config.yaml
head_dim: 64
vocab_size: 16753
norm_eps: 1e-05
positions: "learned"
qk_norm: false
attn_scale: 0.125
parallel_block: true
init_std_up: 0.0435
learning_rate: 0.00933
beta1: 0.93
lr_head: 0.00591
max_grad_norm: 1.0
warmup_steps: 200
max_seq_len: 1024
MLP neurons of a small language model. Each row is named by its layer, matrix (up: input weights) and neuron, and shows model dimensions 272-367. Each number is 200 + 30 x the weight over its row's rms, rounded and kept within 0 to 999.
A block is one neuron, or neurons of one layer that tend to fire together. Before each block is what it responds to, as a language model described it from the Wikipedia text at the highest values.

Responds to: Words inside stock encyclopedic phrasing: bio openers (He served as, is a former), census lines (poverty, Native American), coordinate primes, table cells.
L4.up282,201,192,206,233,191,224,188,229,258,227,196,191,136,206,277,208,175,233,114,229,218,151,184,189,193,239,167,176,175,169,192,233,194,204,233,235,160,236,209,240,183,218,226,198,221,186,187,194,164,203,238,221,143,187,268,218,193,183,204,236,149,208,200,193,200,186,205,210,217,247,165,202,180,204,172,173,142,187,258,189,181,204,191,222,173,180,243,227,193,242,199,254,204,166,156,174
L4.up450,217,174,239,163,177,218,212,220,198,236,189,167,158,207,261,223,234,189,200,246,209,158,272,129,237,210,238,193,225,183,215,191,186,187,176,215,196,235,187,204,202,175,203,242,205,204,170,211,229,129,209,225,191,204,215,157,188,185,230,241,182,181,186,190,144,208,225,223,167,231,211,220,168,209,174,217,182,229,211,175,195,141,198,227,171,185,238,254,229,221,226,201,234,212,148,191

Responds to: Opening quotation marks that begin a quoted phrase mid-sentence (finding it "uneven, saying that she can "charm); weaker on semicolons, commas, hyphens, dashes, He/She.
L4.up141,200,166,167,244,204,171,232,236,184,259,170,241,178,174,205,238,220,211,182,171,223,234,196,175,218,187,220,203,206,205,209,195,283,216,194,191,172,200,227,180,220,204,195,219,203,212,208,187,224,219,161,155,173,198,169,171,206,216,202,203,210,200,215,219,201,251,169,212,219,166,223,254,151,209,197,188,206,206,226,198,220,211,256,246,197,171,199,207,229,207,199,221,156,201,149,234
L4.up760,164,182,168,192,152,197,229,273,234,203,212,201,230,208,214,243,180,220,184,235,210,180,191,178,238,203,218,208,232,167,249,206,178,179,190,168,198,152,219,241,214,182,215,235,211,170,174,197,217,234,172,180,162,238,179,229,249,228,143,211,210,184,204,206,156,196,145,159,175,150,206,239,216,206,201,203,224,201,173,188,192,173,256,191,202,205,233,251,216,204,277,238,155,152,179,205

Responds to: Opening wiki heading markers (==, ===) at the start of a new section, and opening quote marks or parentheses before a name or term, e.g. ===May 2010, "Transport".
L4.up286,219,230,218,189,178,187,228,202,245,222,222,179,178,213,230,169,214,147,170,226,180,214,196,266,172,177,187,216,242,160,192,179,267,193,207,222,208,146,118,171,203,214,222,266,204,194,258,145,202,177,246,225,220,245,206,225,178,166,155,198,225,170,171,173,211,198,182,277,167,191,150,180,208,216,212,209,220,211,185,259,223,173,225,164,158,182,166,242,169,225,194,196,182,190,156,194
L4.up762,195,136,185,175,177,207,220,204,211,140,182,292,217,211,207,234,214,160,196,225,216,193,201,214,228,142,222,146,224,179,228,193,197,252,175,207,226,171,226,207,196,201,272,244,169,208,172,216,198,275,232,267,225,254,188,182,245,178,237,194,200,196,221,241,266,236,164,219,227,209,208,183,161,203,218,188,207,200,100,233,177,204,156,199,212,184,216,163,176,221,203,119,195,207,162,166

Responds to: Words just before a coming personal name: role nouns (manager, artist, composer, senator) and linking prepositions (born to, consecrated by, in honor of).
L8.up1,179,230,226,210,206,196,255,185,220,220,202,190,175,227,257,141,250,201,174,163,203,205,188,161,188,176,212,204,232,148,214,200,195,193,231,188,175,195,170,230,235,178,205,212,193,185,176,158,177,211,209,183,196,130,207,186,182,204,157,203,242,170,211,189,206,192,215,250,207,180,197,209,177,150,244,193,171,240,208,142,198,199,185,259,207,219,248,186,201,228,193,188,162,197,219,212
L8.up159,221,189,230,196,193,183,180,279,165,216,172,237,207,189,203,226,221,207,153,196,193,184,216,161,246,251,221,206,211,215,176,215,171,188,209,170,153,208,220,235,194,247,175,168,231,225,264,186,237,220,200,188,173,217,222,163,236,193,187,225,237,192,141,241,176,213,242,250,240,201,183,177,177,179,210,263,183,128,220,194,241,197,223,226,230,244,231,176,207,277,134,186,233,200,252,261
L8.up172,186,198,212,171,159,208,232,221,202,190,210,213,202,235,227,176,239,164,231,191,150,212,180,195,232,194,189,213,180,188,212,218,191,240,188,145,233,257,204,198,189,239,183,151,226,152,221,157,218,213,237,222,218,197,210,233,208,213,250,212,197,236,176,216,198,153,199,246,215,226,209,169,221,194,215,165,257,228,200,138,212,162,222,135,205,194,218,190,154,190,189,225,149,166,216,153
L8.up265,213,172,207,209,205,199,153,222,213,213,223,203,197,163,260,229,232,200,173,198,253,185,201,168,205,251,263,214,236,184,196,188,177,198,200,191,157,172,243,230,210,179,242,193,185,234,146,191,196,219,173,189,132,189,211,236,236,178,154,219,223,172,232,267,184,191,220,255,188,254,212,187,210,170,259,215,155,150,215,241,224,203,230,230,213,229,182,188,217,179,178,231,253,208,260,298
L8.up273,210,184,164,184,211,224,182,210,145,137,178,237,253,237,235,168,200,202,174,177,245,207,168,191,200,232,230,179,208,177,219,234,178,181,177,180,240,222,204,202,226,220,153,202,223,227,196,269,190,179,120,178,217,185,191,241,204,138,206,173,191,168,193,166,222,170,205,264,219,180,180,198,130,224,186,179,246,237,188,200,220,180,185,140,204,194,236,210,196,218,221,206,194,128,193,212
L8.up376,194,213,178,233,209,243,217,216,198,222,206,111,197,227,208,213,198,181,187,153,175,139,216,163,209,239,214,177,237,197,184,144,244,190,187,171,153,230,136,257,179,205,217,202,186,195,240,216,186,203,197,210,224,234,228,189,166,199,185,280,227,175,217,180,190,208,186,252,237,194,160,175,177,173,195,223,164,139,184,195,179,165,229,255,198,210,168,240,227,260,221,200,205,161,221,222
L8.up414,183,198,155,221,206,218,200,209,248,174,188,190,215,140,143,175,216,168,216,211,221,144,228,149,195,230,262,206,225,199,201,243,129,244,207,213,207,153,228,232,173,164,216,158,190,210,185,208,198,203,174,189,163,202,181,147,197,166,211,202,226,152,194,241,176,248,209,235,191,185,208,185,221,224,200,230,238,191,161,214,180,206,210,207,209,186,240,190,158,221,212,206,231,181,182,185
L8.up661,191,188,176,202,220,216,245,217,184,225,170,249,168,158,232,185,245,178,160,179,193,159,233,168,215,238,229,226,194,146,226,210,184,210,161,192,134,181,182,217,178,193,240,183,150,229,236,216,206,235,181,234,153,192,212,204,226,189,177,191,205,161,191,208,191,217,219,223,233,188,229,180,192,151,265,266,173,229,194,181,188,244,201,197,205,225,152,149,177,224,175,154,199,216,242,164

Responds to: Punctuation or unit tokens right after a digit inside numbers, such as the comma in July 2, 1874, ′ in coordinates, 4-1 scores, 4:13 times.
L8.up113,180,237,229,202,195,157,160,196,179,202,234,225,256,206,206,188,173,214,181,221,263,155,232,246,186,208,212,162,237,211,167,216,191,263,242,232,228,164,159,187,167,189,203,218,180,219,235,174,253,215,181,221,179,173,230,198,209,230,193,196,163,194,259,196,205,156,198,163,242,247,201,198,181,194,183,205,228,197,183,197,171,149,198,241,197,205,217,170,216,185,197,134,190,194,169,189
L8.up304,187,161,212,173,171,217,202,194,235,182,168,163,194,220,201,244,207,213,174,220,213,174,231,174,155,178,216,214,268,184,162,156,200,162,234,219,213,268,192,181,131,210,219,187,211,216,192,219,208,192,237,210,218,203,197,202,243,215,194,173,208,223,273,216,172,276,221,209,212,247,195,185,258,183,192,248,249,174,232,165,147,173,176,218,195,230,209,221,185,165,159,192,231,196,232,151
L8.up489,266,163,223,149,214,224,181,270,191,209,179,181,214,212,207,219,217,272,227,202,233,208,163,164,212,178,219,234,244,238,176,188,166,207,228,204,133,224,234,216,214,258,211,162,211,181,179,197,198,215,248,186,205,200,174,166,193,168,182,209,171,198,151,195,149,239,241,260,174,214,132,216,159,197,211,235,215,198,185,187,194,190,205,222,171,198,232,172,203,190,182,247,208,179,174,175
L8.up599,202,188,181,148,178,162,214,266,217,212,197,156,238,172,166,183,178,204,190,215,252,258,193,187,199,229,224,219,246,163,193,226,209,191,206,206,193,192,263,161,198,151,166,197,232,188,232,187,210,160,201,185,216,173,169,199,265,151,138,239,216,213,230,263,203,258,165,219,151,227,205,189,197,217,247,204,183,197,175,233,179,201,187,214,161,220,231,234,231,175,262,216,169,218,183,149
L8.up637,158,201,189,176,232,167,214,187,221,237,208,184,221,163,242,166,287,221,190,180,173,173,193,191,186,219,256,259,184,228,195,175,184,190,207,215,181,191,228,200,198,183,218,199,190,228,199,201,197,220,129,188,142,222,200,225,199,228,128,203,144,191,211,237,136,179,165,195,181,206,247,181,240,189,185,186,154,181,212,165,223,163,217,218,179,148,226,161,193,207,198,215,192,139,179,205
L8.up724,198,151,211,160,201,147,228,228,214,229,254,175,219,223,281,230,191,172,193,238,222,187,175,210,176,184,219,200,196,179,196,145,224,172,186,192,137,167,179,188,189,197,220,187,196,226,258,179,187,149,268,176,275,205,237,232,196,200,162,194,253,176,190,225,199,131,212,229,240,250,191,233,197,242,188,231,224,218,154,198,260,165,186,176,181,222,187,232,147,219,194,178,247,217,136,209
L8.up745,197,187,256,181,222,226,124,228,174,183,211,194,197,208,194,237,259,269,262,219,201,185,172,248,210,231,194,210,235,203,187,211,168,226,211,254,178,199,168,208,172,254,231,205,210,227,215,215,228,169,158,217,165,164,179,132,204,198,124,177,171,231,244,186,220,148,179,180,196,187,229,214,136,165,163,195,190,240,213,163,219,182,132,177,175,199,223,184,148,175,207,145,172,225,176,166
L8.up748,220,178,198,190,243,200,197,200,239,246,257,235,172,154,185,216,212,251,250,202,214,212,233,136,187,223,221,143,166,159,167,220,159,243,218,181,140,187,198,194,200,253,240,176,232,165,154,221,251,201,168,179,218,176,167,209,189,250,172,219,160,156,205,236,185,196,203,193,264,210,251,222,225,173,240,187,214,191,216,156,180,221,172,183,229,207,206,185,199,177,219,208,234,219,180,156

Responds to: Word pieces inside proper names, often foreign (Prévot, Kluivert, Waukesha), plus opening quotes before nicknames like "Danny" in cast or results lists.
L8.up61,188,185,208,229,176,220,192,191,235,143,215,180,169,203,196,222,175,176,136,200,249,268,197,240,149,189,227,221,214,229,191,173,205,174,218,160,226,228,189,169,215,165,201,264,197,137,249,176,197,191,168,206,203,169,179,192,192,201,161,153,200,148,172,193,197,223,173,202,209,206,239,212,222,156,246,231,227,179,178,158,194,202,224,197,202,189,226,199,227,231,188,233,156,163,207,160
L8.up136,231,244,169,161,197,230,189,222,193,244,234,183,159,209,216,148,236,181,191,196,221,225,181,155,209,247,152,252,205,219,148,232,240,188,232,230,216,232,193,215,188,110,182,196,183,211,183,171,200,203,248,238,204,247,166,228,191,148,236,180,212,213,285,186,197,211,181,264,244,234,220,151,203,216,212,141,166,246,235,193,263,168,206,157,161,208,178,254,180,213,237,205,149,197,177,175
L8.up201,213,234,202,246,234,164,161,225,204,181,198,208,205,214,192,234,215,160,177,239,213,174,191,178,178,182,177,199,204,183,154,195,220,172,179,259,229,240,170,233,199,188,155,193,160,205,245,166,172,149,196,166,252,189,215,190,191,136,161,161,194,197,210,230,198,234,176,250,216,206,141,144,233,208,191,195,207,227,253,200,214,219,166,175,201,228,197,200,203,183,227,241,172,168,215,218
L8.up305,198,130,167,202,240,225,185,192,210,206,260,263,209,212,191,192,208,250,160,208,227,268,224,182,240,208,181,160,260,215,171,224,234,143,145,204,251,264,248,180,185,161,207,188,195,158,209,199,206,160,221,154,191,242,225,248,221,222,196,186,201,192,193,190,226,158,186,222,182,159,187,247,181,189,194,206,173,238,219,214,213,203,239,212,216,210,184,218,252,211,206,218,184,162,195,168
L8.up325,211,199,133,252,178,204,220,214,215,166,233,206,213,210,212,191,234,203,262,174,187,241,193,192,175,203,229,217,232,229,216,213,173,195,179,130,182,242,188,168,182,223,164,198,153,162,220,195,156,226,259,200,195,137,214,201,215,146,132,199,151,195,223,204,181,207,171,196,199,203,262,259,215,177,198,165,202,215,188,259,159,172,204,203,225,155,163,202,251,234,201,201,129,240,161,216
L8.up568,226,205,171,263,208,174,154,232,208,214,206,225,163,200,171,261,225,197,222,187,173,239,178,186,170,161,216,146,169,165,180,192,234,201,183,124,256,186,157,256,180,148,150,189,190,188,228,264,212,190,238,223,215,217,181,156,255,210,235,201,148,215,175,202,221,153,216,222,244,194,229,263,215,175,202,179,261,193,139,220,155,171,191,207,170,126,197,187,233,205,202,196,184,175,225,207
L8.up605,206,185,176,182,158,160,204,209,179,161,216,206,202,187,214,269,242,201,178,185,292,227,182,195,220,204,216,226,160,226,203,215,225,188,181,205,234,223,216,195,203,172,186,149,182,183,232,216,186,172,152,164,197,158,159,240,162,207,211,245,170,214,215,176,194,171,185,184,235,193,225,194,181,200,173,163,195,243,186,193,209,156,190,210,149,216,251,195,253,171,162,226,177,203,198,196
L8.up646,135,182,186,248,204,232,133,256,210,252,243,173,210,221,198,174,185,175,133,204,208,173,173,183,205,226,149,247,214,183,220,219,183,189,265,209,211,185,220,184,243,191,222,213,210,206,166,248,232,146,197,193,240,180,161,186,174,174,178,188,230,234,198,188,238,170,174,145,188,255,224,188,246,190,148,193,215,256,210,209,198,179,195,172,229,262,236,222,230,271,236,211,232,242,165,205

Responds to: Plural nouns or their final -s word pieces in general prose, such as studios, families, magazines, in-mates, w-ords, marri-ages.
L3.up1,256,228,192,181,207,227,250,226,207,203,164,124,206,255,166,183,231,142,247,194,143,237,188,213,223,204,237,173,151,164,210,173,205,177,159,250,220,175,185,208,175,206,198,182,207,221,200,197,203,192,162,138,205,193,165,206,241,190,221,208,224,180,202,167,212,208,223,200,194,142,256,247,170,236,181,217,220,201,201,187,209,185,216,165,197,176,230,149,194,174,223,233,169,203,123,290
L3.up294,216,228,241,195,213,213,246,220,241,224,173,167,218,177,155,218,177,175,198,207,219,179,157,255,219,226,126,224,180,195,182,219,205,231,205,178,217,190,169,222,237,213,185,200,125,192,212,165,263,167,222,218,166,145,202,145,177,183,208,202,239,174,186,200,186,191,199,223,137,200,215,220,248,220,227,171,189,140,243,217,278,228,203,166,237,197,263,229,145,237,150,206,185,217,209,184
L3.up369,228,267,198,216,181,228,230,206,137,210,203,217,187,207,199,192,230,152,233,186,209,206,217,229,204,238,186,176,150,169,229,163,136,187,180,253,222,191,185,171,229,198,162,218,198,187,180,206,183,229,175,145,200,155,192,181,255,150,221,194,208,203,207,207,201,175,212,152,202,122,222,212,152,258,174,177,201,225,196,219,203,162,218,194,202,182,276,208,209,164,206,193,192,150,220,205
L3.up554,183,143,181,237,183,201,203,166,160,227,163,225,204,225,174,207,212,231,226,194,164,157,209,216,186,219,250,196,191,179,189,175,152,191,157,215,180,164,224,201,188,163,231,200,186,190,181,181,232,251,99,198,231,221,218,196,200,163,201,173,225,189,199,191,217,138,196,149,221,206,210,252,168,205,167,210,193,258,211,198,148,165,191,172,172,188,283,181,205,200,241,171,214,174,202,189

Responds to: Commas, opening parentheses and dashes that end a complete phrase or clause, such as "In June 2018," "Bert L. Stafford (" or "road walk—".
L3.up108,213,249,205,169,226,166,172,277,238,215,235,199,164,195,224,168,224,217,245,220,199,203,229,168,234,225,177,183,174,174,222,223,166,213,181,227,177,218,211,223,198,217,180,209,177,202,271,216,196,221,194,143,206,223,233,193,238,265,185,195,229,182,249,196,204,148,216,163,191,214,224,202,298,177,223,154,200,172,173,132,216,183,213,229,228,216,226,200,182,214,184,211,104,192,162,221
L3.up169,196,245,186,200,183,221,190,193,225,210,194,197,211,214,248,166,188,159,202,153,202,167,149,199,211,177,155,185,200,237,202,154,181,220,218,171,213,189,142,212,227,237,208,220,193,195,179,189,223,197,182,185,185,184,202,207,201,141,127,195,207,206,155,188,206,179,228,223,230,151,159,180,206,199,216,211,185,240,188,143,186,158,189,186,179,211,178,188,217,166,185,179,216,200,189,224
L3.up379,277,179,230,188,216,220,201,227,202,218,239,221,200,202,219,149,179,142,228,189,154,208,206,165,225,186,220,223,237,162,235,181,233,217,194,229,176,203,209,215,188,213,188,163,166,199,205,177,213,258,187,183,150,196,182,261,225,227,146,199,230,202,240,236,194,191,236,193,201,227,187,199,197,174,202,197,218,236,175,194,233,166,184,220,192,200,191,254,219,176,149,145,155,204,191,186
L3.up392,255,170,194,227,200,231,199,226,189,223,185,260,235,169,214,198,240,173,216,201,203,232,174,198,192,205,244,181,179,210,225,191,214,214,165,180,177,172,184,193,199,209,213,205,232,197,188,160,213,207,148,186,194,210,154,210,196,198,226,201,200,185,187,207,172,186,185,183,166,183,196,248,223,170,206,179,192,180,240,144,186,223,177,207,199,225,226,231,176,220,132,216,225,197,195,213

Responds to: Commas, and sometimes table-row ends, after a finished clause, leading into and, which or with, as in "were more favorable, with".
L8.up162,146,204,243,130,200,244,257,182,195,175,132,215,190,227,255,166,199,232,180,164,225,228,176,197,209,175,247,185,199,161,190,219,189,238,251,200,213,231,206,215,193,206,173,218,243,202,236,280,229,241,179,155,176,172,184,213,185,173,178,200,213,187,223,213,184,260,257,225,189,221,210,209,178,196,181,144,222,201,160,203,210,159,157,229,223,226,231,192,202,181,233,195,152,257,226,166
L8.up205,181,195,191,220,177,220,164,233,221,247,215,222,141,204,247,211,170,199,220,160,185,204,213,207,218,162,224,171,211,195,193,192,214,181,175,200,177,197,131,223,214,172,220,186,254,214,244,257,220,186,150,202,242,210,248,191,191,239,189,155,222,247,130,210,246,160,228,235,200,208,275,189,206,232,185,198,203,224,229,211,203,252,199,215,192,159,196,213,235,130,160,219,185,243,207,158
L8.up303,232,213,168,198,222,262,233,176,198,220,203,230,221,200,251,253,180,225,222,240,152,254,203,205,232,182,170,181,207,192,184,220,199,202,166,172,134,208,139,200,206,169,231,218,162,160,190,197,191,258,157,137,203,204,154,221,226,223,239,215,218,231,152,210,188,218,234,174,151,203,187,204,224,161,204,179,172,179,222,169,218,176,212,223,235,219,198,207,143,234,189,187,165,262,190,236
L8.up431,195,173,163,238,203,195,223,232,244,208,196,200,211,164,207,204,177,236,131,238,173,194,224,200,196,220,163,203,240,218,210,231,217,182,143,195,211,206,113,257,173,228,188,192,202,183,125,182,194,229,238,195,249,214,212,161,244,172,225,246,191,175,207,235,223,248,207,181,177,182,221,190,190,185,196,165,184,188,193,167,205,209,223,258,206,170,182,197,164,225,218,228,220,198,171,218
L8.up573,191,192,190,225,197,218,228,213,245,172,224,203,146,133,229,238,164,209,218,166,169,175,174,217,206,229,167,210,217,215,190,234,250,152,195,183,173,233,204,210,241,228,245,281,216,184,221,200,223,153,202,231,236,215,194,312,244,229,191,222,176,202,168,174,158,195,220,130,185,164,184,160,177,227,196,182,221,217,172,246,211,175,197,216,252,197,236,232,158,269,206,171,189,189,222,199
L8.up590,152,169,182,218,224,255,225,140,223,217,227,202,151,215,186,237,161,186,218,218,183,166,223,192,220,234,231,189,226,229,214,211,151,278,212,156,218,216,189,187,215,171,185,246,221,192,195,153,236,178,173,174,210,181,215,140,270,212,187,231,231,207,146,225,173,187,176,187,207,182,228,205,218,221,210,226,222,239,222,212,209,277,187,227,222,228,217,183,181,162,213,218,198,204,169,198
L8.up665,262,226,204,243,184,245,153,195,228,194,181,204,160,219,203,265,221,214,234,222,185,214,237,217,188,190,229,193,178,208,247,138,258,180,163,234,173,190,221,197,182,170,207,171,218,170,220,189,274,217,171,168,231,175,234,181,199,230,154,175,187,216,143,226,180,168,215,211,192,192,206,162,220,233,209,207,173,237,200,174,208,170,203,142,204,180,119,233,230,200,167,208,158,202,211,221
L8.up703,151,225,171,260,173,269,244,184,156,250,204,198,234,254,220,261,223,140,171,197,202,144,241,189,146,183,202,139,281,167,250,178,269,217,226,199,202,173,186,191,190,275,181,210,205,200,187,136,198,182,173,164,208,208,188,135,224,243,190,253,263,162,190,192,181,162,188,184,163,166,237,154,294,193,232,151,157,192,210,210,178,180,169,162,204,135,197,206,208,197,175,178,153,175,189,189

Responds to: Fires at the end of nouns for a person's role or occupation (detective, pupils, experts, fielder, singer, General) and at the slot right before a named person, such as "scored by", "Principal:", "as MP".
L4.up163,180,209,189,200,203,176,215,151,197,212,218,170,203,206,234,224,268,211,183,197,224,218,177,178,207,232,220,225,226,179,208,181,199,214,239,214,194,230,179,229,230,219,191,200,250,195,241,180,211,151,224,193,247,222,180,182,234,181,221,212,224,149,181,231,204,173,258,197,199,195,232,211,219,183,276,208,216,179,168,194,172,231,204,210,205,200,197,149,206,238,193,215,258,204,232,137
L4.up600,212,223,181,213,179,171,202,209,206,207,194,217,152,168,182,173,244,245,231,211,254,167,165,155,180,266,226,228,178,180,245,216,182,143,243,192,191,204,220,184,218,163,176,116,194,170,240,190,189,231,200,136,215,218,150,202,197,205,263,268,222,141,163,268,216,205,190,216,242,179,235,194,209,134,139,181,191,186,210,202,226,186,203,192,232,166,235,158,224,211,191,170,239,183,256,248